MLP neurons of a small language model. Each row is named by its layer, matrix (gate and up: input weights) and neuron, and shows model dimensions 80-143. Each number is 200 + 40 x the weight over its row's rms, rounded and kept within 0 to 999. A neuron's up and down rows have the sign that makes its largest values positive.
Before each neuron's rows, "fires on" lists the tokens most often at its 100 highest values on Wikipedia text that the model never trained on. A number after a token or word is its count.

fires on: "or" 20, " of" 15, "ing" 9, "al" 8, "es" 8, "if" 7
L4.gate111,156,268,199,177,229,180,172,124,179,208,215,208,238,133,285,189,193,304,226,232,151,259,173,128,272,185,206,186,184,190,189,197,202,219,175,231,198,212,215,207,188,252,116,161,213,231,214,165,203,196,148,160,180,242,208,180,290,237,189,190,152,179,149,100
L4.up111,182,205,207,195,240,175,151,254,180,280,225,237,248,202,203,146,86,212,159,255,207,157,257,246,169,158,208,268,230,163,262,179,219,233,245,220,207,174,243,144,270,189,159,207,211,228,219,235,208,202,294,114,179,207,153,155,153,201,181,211,151,206,133,131

fires on: " of" 18, "an" 13, "'s" 9, "or" 7, "al" 6, " and" 6
L5.gate461,121,210,191,168,106,186,246,288,172,142,203,255,153,110,190,219,173,158,267,218,200,232,190,232,243,187,211,193,200,233,261,225,177,185,216,162,167,214,183,203,217,173,218,200,147,211,134,295,219,250,221,127,223,217,191,239,190,217,173,214,257,294,177,228
L5.up461,219,253,264,150,224,150,149,152,222,217,127,147,175,185,219,109,223,268,203,196,188,90,218,245,203,166,190,245,202,228,200,188,234,213,131,190,223,248,286,251,212,145,199,114,199,163,248,237,229,275,161,216,143,188,231,209,225,161,192,230,292,238,169,210

fires on: "r" 18, "or" 13, "h" 12, "ctor" 9, "al" 7, "ment" 4
L4.gate281,218,239,181,173,208,172,205,247,165,241,215,231,188,154,320,243,188,262,218,160,181,216,184,187,221,254,213,243,262,179,250,267,184,186,196,194,178,191,240,253,257,274,186,186,219,201,193,117,209,219,142,189,203,268,175,269,200,243,255,152,201,208,199,169
L4.up281,221,212,211,176,198,290,178,172,164,188,210,245,231,215,145,241,145,219,146,209,263,169,222,181,221,191,271,236,213,154,275,166,230,209,243,273,206,210,169,133,215,159,169,178,156,203,235,153,222,204,181,163,217,236,199,236,211,238,152,184,224,254,210,271

fires on: "h" 20, "st" 13, "e" 10, "r" 9, "ar" 8
L3.gate348,219,275,168,203,260,214,177,269,244,218,179,115,244,200,198,163,274,174,266,192,176,233,180,222,217,190,163,244,204,268,177,171,160,193,125,242,188,173,230,202,65,193,199,120,258,229,117,231,230,151,236,191,208,177,195,142,224,186,183,192,262,189,172,204
L3.up348,172,229,105,264,224,148,198,234,207,224,172,219,199,211,175,207,212,288,239,178,217,199,171,211,187,258,201,225,152,261,260,143,105,128,184,241,232,193,125,192,209,167,150,204,178,229,294,221,192,247,279,219,208,130,222,123,194,220,211,187,136,230,267,273

fires on: "A" 28, "ive" 11, "air" 6, "oy" 5, "00" 5, "oot" 5
L2.gate481,249,201,221,208,285,161,163,191,264,208,196,218,212,210,202,187,201,181,223,164,228,242,178,173,226,248,137,204,168,190,234,178,238,216,206,213,201,179,146,180,190,194,216,254,254,242,157,175,176,152,146,189,195,251,199,159,221,170,171,286,184,190,180,188
L2.up481,159,161,255,174,171,256,209,141,238,222,155,221,208,260,212,158,248,233,267,179,228,234,210,168,213,198,188,257,156,128,192,190,200,213,214,157,173,256,282,150,259,258,225,190,222,197,153,182,232,311,190,276,164,109,181,145,177,197,143,248,147,171,161,168

fires on: "em" 17, "ot" 11, "an" 10, " and" 9, "h" 7, "ried" 6
L2.gate64,234,160,109,202,204,248,172,163,205,241,223,196,216,195,202,172,238,197,229,235,160,199,215,145,189,249,218,147,194,236,181,174,118,171,177,238,272,258,167,217,202,218,234,124,191,245,262,193,176,199,165,222,108,174,260,224,234,192,181,167,242,103,226,131
L2.up64,224,293,137,242,206,199,206,203,222,154,172,195,187,237,170,155,275,263,216,170,142,176,187,180,126,210,156,175,272,165,232,228,187,138,177,199,279,177,143,275,234,156,146,205,181,207,258,205,224,132,252,169,147,181,178,221,216,195,130,210,261,136,223,246

fires on: "ly" 33, "t" 9, "ually" 6, "ely" 5, " also" 5, "c" 5
L7.gate530,202,189,215,226,261,199,193,106,197,179,227,197,287,164,195,213,229,147,142,249,144,180,245,189,122,248,279,142,147,181,232,126,195,209,193,185,254,185,191,210,195,189,288,200,202,124,249,317,188,130,203,129,125,226,193,192,273,223,216,223,166,152,261,155
L7.up530,140,160,194,203,176,248,201,114,230,174,168,209,128,200,122,150,212,274,194,159,263,205,128,197,270,189,145,180,174,213,242,154,231,149,266,159,195,151,195,180,173,138,214,236,146,222,186,185,257,267,172,190,164,165,211,183,205,209,140,184,266,230,112,285

fires on: "os" 28, "an" 18, "rit" 6
L5.gate457,139,254,243,153,172,257,257,172,210,171,182,168,235,213,250,174,236,238,277,232,142,206,248,211,234,219,202,169,190,218,174,207,221,242,152,200,242,209,200,141,235,178,243,193,170,262,234,157,236,175,237,203,201,195,220,137,288,215,227,194,176,144,213,155
L5.up457,272,209,189,166,218,215,221,214,204,174,215,210,214,174,205,179,234,266,194,261,176,274,263,153,160,157,162,229,278,157,173,209,189,208,231,209,236,202,94,222,188,211,177,175,196,157,258,153,251,185,208,147,135,326,232,181,217,168,191,210,281,153,240,213

fires on: "ri" 28, "per" 7, "ac" 7, "one" 6, "ast" 6, "or" 6
L7.gate514,142,237,217,147,257,144,199,161,227,224,243,270,152,174,165,135,170,291,245,187,167,137,258,185,248,172,229,260,125,229,201,188,197,203,210,242,213,289,130,214,204,270,212,214,186,270,131,234,221,221,209,220,152,222,144,239,241,201,175,238,175,190,185,239
L7.up514,174,211,233,214,289,224,226,204,198,183,234,247,179,200,117,182,232,216,174,182,231,202,218,224,160,242,179,177,254,102,271,232,280,221,254,166,188,133,186,253,216,237,72,206,199,255,270,167,254,170,201,219,86,235,163,107,209,143,149,243,155,217,225,173

fires on: "y" 43, "at" 10, " career" 5, "t" 5, "h" 4, "s" 4
L5.gate346,194,256,134,199,162,195,143,195,168,259,229,173,155,179,228,216,252,145,98,228,183,191,225,244,227,134,199,253,247,100,120,139,178,212,209,187,248,146,192,162,187,265,185,156,197,273,219,243,176,232,201,164,180,202,204,242,210,261,153,248,162,146,264,231
L5.up346,282,253,223,242,252,142,191,162,209,240,200,153,210,257,197,185,132,174,184,172,250,171,240,226,207,178,164,112,252,211,177,245,215,186,215,198,226,251,209,171,105,156,178,148,150,201,172,174,139,126,237,168,179,242,114,222,187,243,166,194,177,186,233,201

fires on: "ra" 38, "r" 10, "on" 8, "l" 6, "ol" 4, "est" 4
L5.gate41,164,260,223,164,204,271,254,182,199,170,250,174,171,182,189,151,222,283,243,244,163,225,177,185,190,147,194,173,186,227,153,166,169,202,203,175,295,159,185,142,195,253,206,212,186,238,178,172,164,133,173,147,176,177,233,193,187,226,236,183,219,152,221,166
L5.up41,318,166,180,217,199,179,218,229,185,200,159,181,163,159,131,195,199,218,244,268,178,167,193,196,252,227,222,247,167,141,196,200,119,200,275,254,196,246,176,193,187,246,274,242,199,177,212,168,185,188,221,193,200,229,172,171,133,197,198,295,203,242,196,233

fires on: " sim" 24, "l" 9, "om" 8, "ol" 8, "pl" 7, "oin" 7
L5.gate400,214,185,197,225,236,259,215,262,187,122,236,126,177,158,183,191,231,138,195,270,202,224,222,253,225,220,179,226,220,162,145,131,192,223,182,197,223,232,268,169,136,256,218,138,204,234,155,167,121,242,181,167,215,147,236,171,243,241,199,234,183,161,131,153
L5.up400,282,242,163,186,195,209,123,206,194,222,181,169,193,229,202,249,136,212,195,202,165,142,173,201,196,218,240,224,209,169,119,199,105,169,177,216,161,190,166,251,223,135,192,248,228,138,170,205,176,257,202,221,157,231,209,182,261,151,187,267,196,219,148,274

fires on: "it" 26, "om" 17, "t" 10, "ill" 8, "b" 5
L5.gate31,204,236,253,250,206,168,148,151,212,242,197,215,189,219,223,214,211,129,254,216,150,155,186,250,218,155,241,224,202,197,140,186,242,152,78,236,191,300,257,144,121,204,243,138,192,237,176,201,181,265,248,176,157,159,203,111,272,188,194,214,226,202,187,140
L5.up31,200,209,219,221,138,182,178,227,209,222,211,146,186,151,283,164,199,185,166,221,162,304,275,178,173,138,209,242,168,137,208,234,223,226,192,249,178,144,233,140,167,202,202,258,186,180,239,128,219,207,181,250,194,178,150,140,173,143,227,163,150,181,172,150

fires on: "a" 54, "all" 9, " John" 6
L3.gate446,257,174,237,182,198,220,204,171,188,160,258,127,256,235,191,144,144,216,270,203,221,105,152,234,189,201,193,249,148,210,152,224,191,220,220,173,191,201,217,123,203,205,135,199,212,254,140,186,194,246,195,263,165,249,250,162,218,229,240,215,196,192,206,160
L3.up446,216,154,237,189,204,190,194,196,246,142,163,180,249,175,171,222,251,240,204,134,312,139,226,225,138,187,226,207,192,232,227,194,155,214,192,178,222,195,198,190,137,198,176,251,136,164,209,160,162,206,194,224,168,207,284,250,154,146,217,117,183,237,132,201

fires on: "et" 35, "ell" 7, "qu" 6, "at" 5, "on" 5, "en" 4
L5.gate234,201,190,218,200,208,306,174,132,247,224,215,235,195,190,172,228,154,205,153,273,188,209,198,190,324,248,178,197,217,157,195,246,189,207,184,203,246,183,191,167,148,192,257,207,238,236,240,188,157,233,241,262,226,112,225,207,199,165,218,221,184,165,143,187
L5.up234,197,182,255,190,251,164,142,166,221,267,111,103,197,183,211,261,140,151,258,245,167,243,184,150,303,149,231,186,236,185,204,285,236,188,228,154,174,153,181,189,136,181,205,242,173,153,153,265,187,195,126,250,221,186,214,133,169,148,227,253,298,172,176,190

fires on: " became" 24, " is" 11, " are" 11, "ered" 9, " as" 9, " been" 6
L7.gate349,154,282,201,235,207,240,233,181,171,187,193,185,178,185,210,136,211,155,112,242,139,207,175,217,250,242,172,240,130,299,267,234,208,174,243,255,255,286,187,135,143,239,318,144,165,248,224,187,235,217,187,172,166,128,194,160,253,191,165,277,134,195,181,154
L7.up349,213,212,206,209,179,209,248,287,211,93,179,210,210,173,209,163,271,173,202,226,185,169,199,194,244,222,241,129,268,225,180,219,141,150,213,277,254,170,225,239,179,197,198,175,205,181,177,189,169,172,217,210,300,228,240,232,160,240,270,153,201,185,212,200

fires on: "h" 29, "th" 26, "ic" 10, "ated" 8, "le" 5
L3.gate289,160,283,165,206,248,172,211,226,161,259,180,145,149,207,220,144,151,165,219,100,207,226,153,162,141,203,250,230,172,213,128,169,151,202,99,147,270,215,202,244,278,206,206,157,231,219,212,226,175,177,259,276,181,223,159,214,157,226,218,230,204,150,211,263
L3.up289,228,214,139,226,214,135,199,197,257,179,207,187,264,260,217,165,203,227,103,253,187,279,203,189,172,164,215,192,196,185,162,120,118,153,194,235,227,197,214,230,173,148,207,127,199,133,189,186,147,135,207,226,199,147,157,143,206,231,201,174,154,183,190,296

fires on: ":" 28, "s==" 9, "is" 8, "a" 8, "st" 5, "==" 5
L3.gate232,205,222,229,180,187,197,220,170,226,164,228,163,218,169,147,181,152,131,274,299,208,184,227,237,209,193,200,245,157,157,152,130,122,204,259,226,246,159,184,105,176,239,246,195,195,195,177,142,206,157,173,176,223,223,252,176,180,151,260,204,228,173,157,218
L3.up232,215,198,236,235,191,160,275,145,217,174,148,210,241,177,199,218,232,199,250,211,228,164,199,208,200,213,183,180,110,188,168,224,107,221,229,273,135,236,117,253,207,180,223,280,135,174,160,199,229,191,209,199,168,213,174,188,234,193,282,210,170,174,172,280

fires on: "andid" 16, "5" 14, "iet" 14, "let" 12, "un" 11, "iber" 8
L2.gate87,229,186,213,125,251,196,242,200,168,210,164,182,214,231,226,181,232,130,166,295,189,203,185,258,244,243,235,203,195,265,212,219,166,201,168,232,216,241,223,185,151,219,175,168,219,247,181,199,187,173,162,146,214,238,169,185,191,187,132,171,217,171,112,197
L2.up87,271,246,212,189,199,193,151,205,189,182,140,235,174,201,225,149,155,170,236,186,171,190,245,189,259,271,275,155,188,151,223,291,289,136,295,112,223,234,171,262,214,250,172,182,208,166,198,142,211,196,205,145,248,169,232,265,229,115,251,251,145,271,204,190

fires on: "or" 12, "on" 12, "ic" 12, "v" 9, "ac" 5
L5.gate478,203,223,246,215,143,213,157,149,146,206,151,222,175,208,165,127,171,278,253,176,230,159,175,208,175,258,225,158,167,260,205,177,144,227,176,249,186,188,230,172,285,193,186,120,236,188,190,291,205,216,153,186,196,222,228,241,256,122,188,225,217,179,194,251
L5.up478,235,211,257,180,227,184,169,155,155,149,126,205,200,169,156,212,171,237,211,172,192,275,165,220,142,180,211,142,245,174,295,231,148,210,248,82,221,175,257,224,136,265,124,231,225,251,224,123,205,168,188,219,278,286,169,214,211,226,259,142,178,184,198,208

fires on: " mon" 29, "it" 25, "at" 17, "le" 9, "end" 4
L5.gate126,172,176,284,179,244,259,145,195,237,269,154,210,172,213,188,278,204,194,264,240,146,225,179,202,291,193,196,221,193,218,189,175,136,215,183,183,247,249,211,137,113,213,188,183,232,216,157,185,258,199,216,199,196,214,161,213,192,152,179,247,263,244,183,203
L5.up126,227,155,219,168,223,194,190,258,196,193,211,181,238,248,215,180,227,201,195,125,172,227,180,227,180,171,190,191,187,241,214,220,140,176,182,251,154,330,219,243,224,199,179,276,163,183,202,248,181,151,210,169,250,211,182,151,200,223,188,196,203,215,158,163

fires on: "s" 14, "ft" 12, "ters" 9, "ates" 8, "es" 8, "ers" 7
L5.gate105,229,223,184,208,244,188,253,200,250,201,194,178,246,143,56,142,178,177,143,206,215,193,249,193,217,163,204,164,197,158,213,120,197,185,249,244,229,193,189,228,214,243,183,189,178,251,181,196,158,181,159,236,108,240,175,245,257,155,210,182,179,185,234,242
L5.up105,186,224,234,262,196,264,158,174,199,232,130,149,252,251,270,157,260,204,173,223,154,129,158,208,258,254,234,225,204,166,267,190,237,187,177,116,114,177,209,258,128,166,231,148,163,184,245,242,194,177,171,265,180,246,212,202,138,219,165,234,206,212,198,201

fires on: "w" 12, "P" 11, "ference" 8, "row" 7, "ish" 6, "ew" 6
L4.gate114,107,186,138,163,184,234,277,231,204,185,246,183,190,132,190,236,254,224,192,195,184,168,267,186,200,197,198,183,121,258,215,251,200,98,176,204,204,185,193,244,159,224,233,151,174,234,215,228,215,183,78,192,239,141,233,251,216,236,226,137,132,216,171,227
L4.up114,226,217,229,155,193,275,244,317,247,197,225,134,216,184,134,208,286,227,143,208,192,182,236,199,138,159,188,168,213,240,257,252,138,166,139,161,173,184,188,177,164,115,188,220,110,209,283,136,252,209,193,182,226,168,188,287,185,162,167,188,249,266,147,125

fires on: ":" 65, "ous" 11, "s:" 4, " of" 4
L4.gate545,116,184,217,171,204,153,264,180,181,116,166,282,184,156,230,190,240,189,203,235,258,231,237,266,192,195,164,162,191,189,325,195,173,211,213,209,188,169,213,178,207,167,218,158,241,173,204,175,281,187,201,139,225,184,186,209,206,229,226,218,184,234,226,216
L4.up545,162,176,240,171,257,147,192,149,204,170,205,203,193,226,266,144,207,124,308,234,203,253,163,190,169,245,169,213,301,278,240,237,153,206,176,258,167,174,178,158,167,98,248,160,227,187,190,175,203,162,201,147,188,178,162,263,173,218,197,269,188,219,185,224

fires on: "an" 43, "u" 12, "in" 8, "angu" 6, "]" 4, "f" 4
L4.gate91,237,249,251,149,197,150,338,177,156,208,205,225,214,249,229,182,208,236,189,192,188,167,163,215,174,199,198,143,243,285,174,190,174,222,150,189,256,266,116,218,175,188,259,175,171,206,202,282,192,189,157,247,204,147,195,245,253,191,194,139,229,271,257,171
L4.up91,153,256,217,144,211,181,206,211,248,216,204,216,229,184,193,194,193,202,184,166,151,104,229,210,213,117,118,119,218,232,174,155,229,151,221,212,224,208,209,184,219,243,150,138,245,244,283,243,193,236,241,214,275,184,191,236,119,164,208,207,171,231,175,224

fires on: "el" 18, "y" 13, "es" 12, "or" 10, "le" 7
L5.gate99,152,187,210,181,190,289,159,219,205,227,164,226,194,251,178,255,178,158,164,223,183,197,171,257,206,246,168,146,232,253,183,200,179,231,139,193,183,198,216,167,216,196,242,221,202,181,137,230,119,226,205,207,158,185,207,224,157,195,159,210,174,203,145,134
L5.up99,223,179,266,225,210,181,177,160,222,220,200,190,206,223,141,163,118,205,180,175,215,200,155,169,179,204,247,140,117,107,226,195,187,242,159,212,101,238,269,152,165,249,205,155,204,238,231,171,211,188,130,300,186,190,273,198,213,211,293,207,272,254,177,165

fires on: "ol" 23, "u" 15, "v" 14, "g" 10, "f" 5, "ra" 4
L4.gate214,274,216,267,159,162,227,198,190,225,193,201,176,268,241,164,242,140,224,213,159,194,158,160,191,197,147,203,189,194,205,219,140,178,220,214,222,273,175,212,238,250,200,238,183,216,247,182,228,193,221,150,233,241,169,222,111,190,188,221,218,164,257,140,216
L4.up214,164,205,247,178,197,251,243,164,192,158,181,215,268,158,179,174,203,161,191,198,182,134,213,203,205,172,178,176,224,189,192,142,222,192,187,222,177,157,144,183,148,172,174,208,218,203,257,238,261,154,241,229,223,209,167,234,124,166,219,171,145,168,169,136

fires on: "ed" 27, "t" 13, "ated" 8, "c" 7, "fer" 6, "ow" 5
L5.gate101,255,189,188,210,164,223,249,177,190,209,228,105,214,218,289,207,201,124,154,170,102,142,198,172,158,227,187,192,149,206,222,131,150,244,102,267,252,210,197,228,202,173,287,159,225,163,255,213,119,119,221,114,159,229,217,196,216,205,215,135,141,187,167,185
L5.up101,187,145,195,196,170,259,218,332,225,254,166,199,164,277,234,174,172,196,160,200,235,271,207,167,180,201,180,102,218,278,288,220,242,128,187,151,143,190,174,186,181,209,211,192,223,175,155,216,156,224,275,220,166,167,225,226,185,230,218,167,181,190,186,196

fires on: "om" 18, "ch" 13, "ld" 10, "st" 6, "ec" 6, "ced" 4
L3.gate273,145,241,213,244,283,213,268,182,167,172,262,195,181,250,209,113,164,109,228,172,222,184,123,213,235,222,114,236,263,219,141,179,134,217,210,171,133,165,197,220,176,193,200,139,236,182,236,245,198,218,173,207,191,169,181,149,155,137,273,215,183,176,167,216
L3.up273,136,257,256,194,272,256,184,190,232,240,195,148,230,239,239,159,166,174,254,196,167,206,221,208,205,196,168,202,218,295,193,172,165,217,201,165,284,288,218,165,116,159,191,167,156,229,155,180,179,217,221,232,184,205,109,265,254,145,161,172,142,154,203,175

fires on: "t" 55, "as" 9, "ood" 6, "it" 6, "or" 4
L5.gate403,143,217,243,209,119,220,274,186,224,209,138,190,203,216,209,181,154,182,235,207,195,120,181,165,320,159,180,216,188,200,157,181,223,133,151,199,194,196,234,130,204,234,244,199,238,235,226,146,178,152,188,233,203,232,151,209,247,126,178,162,147,229,138,156
L5.up403,255,239,249,265,197,160,168,227,224,248,222,70,150,184,174,192,166,198,143,168,157,230,295,184,180,236,197,144,160,187,184,140,161,126,139,264,226,106,229,191,204,173,212,200,122,248,243,151,191,189,191,199,220,145,238,154,176,229,172,191,201,140,256,138

fires on: "s" 23, "oard" 16, "ick" 8, "r" 6
L3.gate496,99,193,179,163,210,123,147,218,186,246,273,183,212,183,216,107,259,173,177,195,138,123,198,164,169,193,184,164,231,265,182,141,202,168,170,285,231,226,177,247,198,193,217,203,171,223,218,188,197,139,108,177,199,226,284,206,258,199,202,232,237,216,170,149
L3.up496,189,132,199,257,272,240,168,205,198,243,177,137,213,200,196,221,180,161,199,157,198,217,138,219,203,223,164,210,142,212,167,175,230,229,206,202,223,174,191,192,173,160,198,229,234,196,112,158,108,149,202,220,240,205,213,185,149,176,140,210,207,253,162,211

fires on: "h" 23, "x" 20, "oin" 19, "m" 12, "l" 8, "y" 6
L3.gate360,227,271,210,158,174,212,182,201,155,195,244,146,249,110,173,186,257,257,225,231,207,166,252,248,217,248,136,207,251,255,131,242,219,186,137,241,263,248,215,159,237,179,194,150,256,250,164,204,219,211,183,139,210,162,202,154,245,142,199,121,233,201,248,240
L3.up360,221,206,169,191,204,237,241,237,156,182,188,225,230,201,237,245,266,200,155,145,176,261,142,173,139,142,177,176,211,161,215,160,187,201,171,203,312,185,212,235,192,236,240,151,161,225,198,207,197,185,176,253,181,205,163,196,191,276,170,171,168,156,196,223

fires on: "er" 30, "ers" 22, "ren" 7, "o" 6, "aw" 4, "ay" 4
L4.gate162,217,158,190,142,211,242,136,265,179,127,160,194,265,169,217,187,238,218,152,172,220,254,253,211,285,156,242,239,216,191,258,237,218,193,182,240,233,267,166,226,199,212,204,210,182,215,262,221,129,134,218,252,156,153,181,227,138,176,131,241,149,224,283,229
L4.up162,204,157,172,231,173,158,210,178,223,195,264,187,225,182,200,169,165,248,154,267,237,180,116,217,204,165,222,219,213,138,314,178,238,202,213,207,142,97,127,221,243,258,150,180,189,232,142,216,263,214,237,245,160,237,173,184,212,140,208,228,164,220,196,244

fires on: "r" 17, "ur" 11, "an" 8, "un" 8, "te" 6, "arm" 5
L4.gate161,218,147,210,131,227,186,248,182,201,229,194,191,176,210,219,187,172,245,191,206,137,180,246,196,200,137,142,130,259,268,83,210,125,169,209,208,191,236,190,154,149,163,183,208,239,185,174,294,141,128,144,189,197,135,231,174,230,222,205,233,210,145,180,227
L4.up161,152,171,225,136,190,214,184,113,231,155,215,176,197,211,194,242,168,198,190,307,110,143,168,226,146,203,218,179,203,173,168,174,232,275,121,198,170,210,250,196,167,164,139,117,223,164,266,232,135,240,214,173,212,276,161,235,211,150,189,230,186,165,189,200

fires on: "on" 22, "y" 11, "ure" 10, "es" 7, "in" 7, "h" 6
L3.gate406,221,156,187,179,218,197,124,276,218,177,136,165,219,169,163,219,232,170,192,184,208,239,243,241,215,203,157,178,255,235,160,252,123,207,154,178,247,240,249,211,219,121,217,259,171,193,186,253,185,152,158,128,197,187,207,217,217,171,155,216,112,244,165,138
L3.up406,253,257,187,177,111,139,169,237,216,184,210,182,166,179,158,254,229,222,206,236,238,259,151,274,148,235,244,173,78,188,220,243,157,184,161,204,236,261,204,165,225,194,237,260,208,136,225,239,170,171,174,191,298,224,161,247,292,246,206,230,239,273,215,194

fires on: "et" 16, "ra" 14, "on" 14, "er" 11, "at" 6, "ress" 5
L4.gate269,250,164,264,156,216,222,155,126,241,213,176,169,218,212,186,269,169,186,223,204,173,168,173,190,218,147,208,174,146,248,176,237,224,248,127,243,203,238,222,241,282,225,266,127,154,176,194,228,96,85,155,221,231,212,178,159,198,178,204,154,235,244,121,164
L4.up269,204,167,244,206,279,174,165,167,196,236,233,151,246,148,223,234,187,204,269,214,164,299,198,197,169,153,235,210,150,210,166,291,191,193,208,233,174,174,246,245,248,220,197,222,200,237,218,171,228,147,194,252,242,177,233,167,177,128,160,300,249,133,313,185

fires on: " r" 31, " new" 14, " form" 11, " dra" 9, "od" 9, " fin" 9
L2.gate493,254,240,239,112,152,191,242,176,151,220,233,198,233,210,193,204,160,187,204,231,86,98,203,287,151,177,128,163,225,249,173,189,160,179,176,180,242,158,182,143,170,271,255,193,217,163,172,247,164,146,192,144,194,166,201,187,225,294,206,190,148,271,165,221
L2.up493,233,245,218,251,128,212,267,246,217,208,183,174,192,267,168,198,159,184,208,177,251,179,250,230,232,134,176,151,218,202,85,222,222,236,200,152,159,116,221,203,234,251,188,224,186,101,252,187,267,271,260,203,271,175,219,207,189,271,208,202,205,237,215,199

fires on: "in" 11, "our" 10, "ell" 10, "ward" 9, "ut" 9, "ast" 7
L4.gate375,182,127,242,167,142,182,185,199,179,140,297,186,188,151,172,197,138,250,184,217,167,175,203,211,198,206,277,197,181,148,229,189,198,218,188,349,258,207,263,238,216,206,204,204,280,204,211,178,244,189,195,188,133,209,152,185,207,188,222,125,229,182,220,220
L4.up375,212,217,260,164,304,109,199,209,211,249,191,151,159,234,230,145,142,193,244,180,243,261,183,166,190,212,125,216,135,154,144,176,148,273,241,237,185,222,199,242,119,141,115,225,254,172,205,161,153,196,195,233,244,171,247,178,194,200,238,217,231,257,104,140

fires on: "ra" 13, "ow" 12, "or" 12, "'s" 10, "ment" 5, "ew" 5
L5.gate28,201,207,183,95,212,232,184,268,174,177,166,262,154,210,146,139,238,189,222,290,222,224,217,227,268,191,278,122,189,221,264,144,228,214,133,236,205,164,237,229,217,252,223,119,206,223,140,233,152,187,141,139,194,209,172,228,240,206,229,190,272,249,163,231
L5.up28,197,262,212,199,221,270,162,200,226,207,250,230,201,204,220,228,190,253,164,201,200,179,174,181,167,216,281,226,117,167,251,194,273,138,174,161,221,211,232,258,247,181,159,191,218,241,168,137,151,211,202,175,96,203,234,160,243,175,212,201,208,215,151,163

fires on: "l" 24, "h" 15, "v" 12, "pl" 11, "ut" 9, "al" 8
L3.gate421,203,186,200,141,163,261,202,281,219,145,142,172,182,193,156,159,229,217,223,205,273,190,222,220,172,173,125,233,275,206,185,197,155,160,173,189,206,212,209,179,182,217,170,132,240,254,236,220,204,177,211,156,211,201,185,143,210,185,158,166,248,264,216,272
L3.up421,251,176,207,284,209,219,206,165,205,194,157,169,115,258,234,197,160,214,188,202,168,160,101,215,159,218,170,240,208,188,201,193,185,222,148,211,247,217,193,223,148,169,208,148,214,124,217,182,201,100,203,184,246,231,184,167,193,221,156,146,191,215,145,179

fires on: "h" 74, "ut" 7, "N" 7
L5.gate342,150,200,172,152,210,219,231,253,182,209,248,205,209,253,212,186,188,183,280,216,255,224,145,213,158,206,195,244,229,206,173,169,121,281,186,253,260,240,207,215,153,162,198,224,278,233,244,202,194,219,255,244,151,268,271,190,245,201,175,208,268,204,212,179
L5.up342,265,256,155,208,211,125,232,234,190,304,168,161,216,271,233,119,126,237,220,209,207,213,183,172,220,236,188,193,176,268,192,168,177,197,156,183,176,207,224,195,185,181,167,232,160,163,257,186,145,168,203,197,205,232,202,151,187,215,199,234,205,186,160,200

fires on: "s" 28, "ct" 23, " imp" 8, "th" 7, "r" 5, "e" 4
L2.gate91,226,204,171,164,278,246,186,206,127,88,226,213,293,240,222,154,225,253,159,198,237,221,157,133,285,187,238,194,154,165,173,147,224,209,181,188,228,235,183,185,154,173,205,218,232,280,174,214,217,163,158,163,180,215,234,210,246,227,180,160,146,214,201,144
L2.up91,196,152,175,190,196,192,215,163,228,186,135,158,194,200,215,213,232,174,198,159,153,176,284,149,199,207,228,189,246,313,176,128,237,213,238,213,240,233,246,172,216,260,191,159,207,219,195,165,238,203,180,191,249,247,214,260,256,206,145,235,178,245,250,296

fires on: "iv" 24, "ro" 14, "du" 10, "v" 9, "qu" 8, "cl" 6
L3.gate551,228,203,214,188,208,250,197,166,194,266,258,249,190,212,271,179,159,244,200,202,246,159,140,226,261,141,171,162,149,228,222,197,203,188,230,164,212,161,189,199,220,213,159,204,204,176,170,222,251,244,222,182,242,215,198,140,222,257,229,163,150,184,206,230
L3.up551,178,143,247,186,271,159,230,212,202,231,122,191,251,255,215,182,221,212,264,233,186,193,103,244,166,149,123,195,238,291,182,145,234,229,153,158,175,183,239,240,214,149,207,234,177,154,145,247,109,180,196,234,215,179,184,215,181,192,214,186,184,161,212,226

fires on: " bec" 19, "h" 17, "ak" 10, "s" 7, "ung" 6
L5.gate525,200,244,140,200,160,214,227,197,149,203,246,230,192,186,113,245,247,165,235,216,137,227,170,242,205,241,186,209,156,203,209,190,196,251,182,201,173,197,140,220,262,228,217,124,186,234,179,176,262,175,216,254,151,183,218,209,232,260,204,257,181,200,254,266
L5.up525,254,101,222,148,225,172,208,194,192,282,143,204,217,263,254,157,160,177,226,212,199,180,231,170,143,198,181,151,154,141,194,201,268,280,206,184,206,187,253,256,185,158,201,180,141,207,195,225,150,201,177,183,124,176,104,201,229,235,165,200,206,237,285,154

fires on: ":" 34, "a" 8, "ar" 8, "s:" 6, "ra" 6, "to" 4
L7.gate463,235,245,196,162,205,236,245,159,150,198,174,222,222,167,140,100,194,270,215,233,186,250,225,235,248,231,169,242,189,215,215,205,126,184,230,285,180,178,131,162,146,236,241,177,202,231,164,215,223,215,225,162,228,265,124,144,200,154,199,258,155,229,247,210
L7.up463,234,194,244,172,223,203,194,182,208,194,249,239,232,160,132,164,215,261,298,220,225,238,237,165,196,220,162,210,202,226,250,212,167,193,218,224,152,138,116,192,205,135,225,179,205,177,212,246,240,175,199,170,279,193,161,198,245,165,228,232,261,244,243,199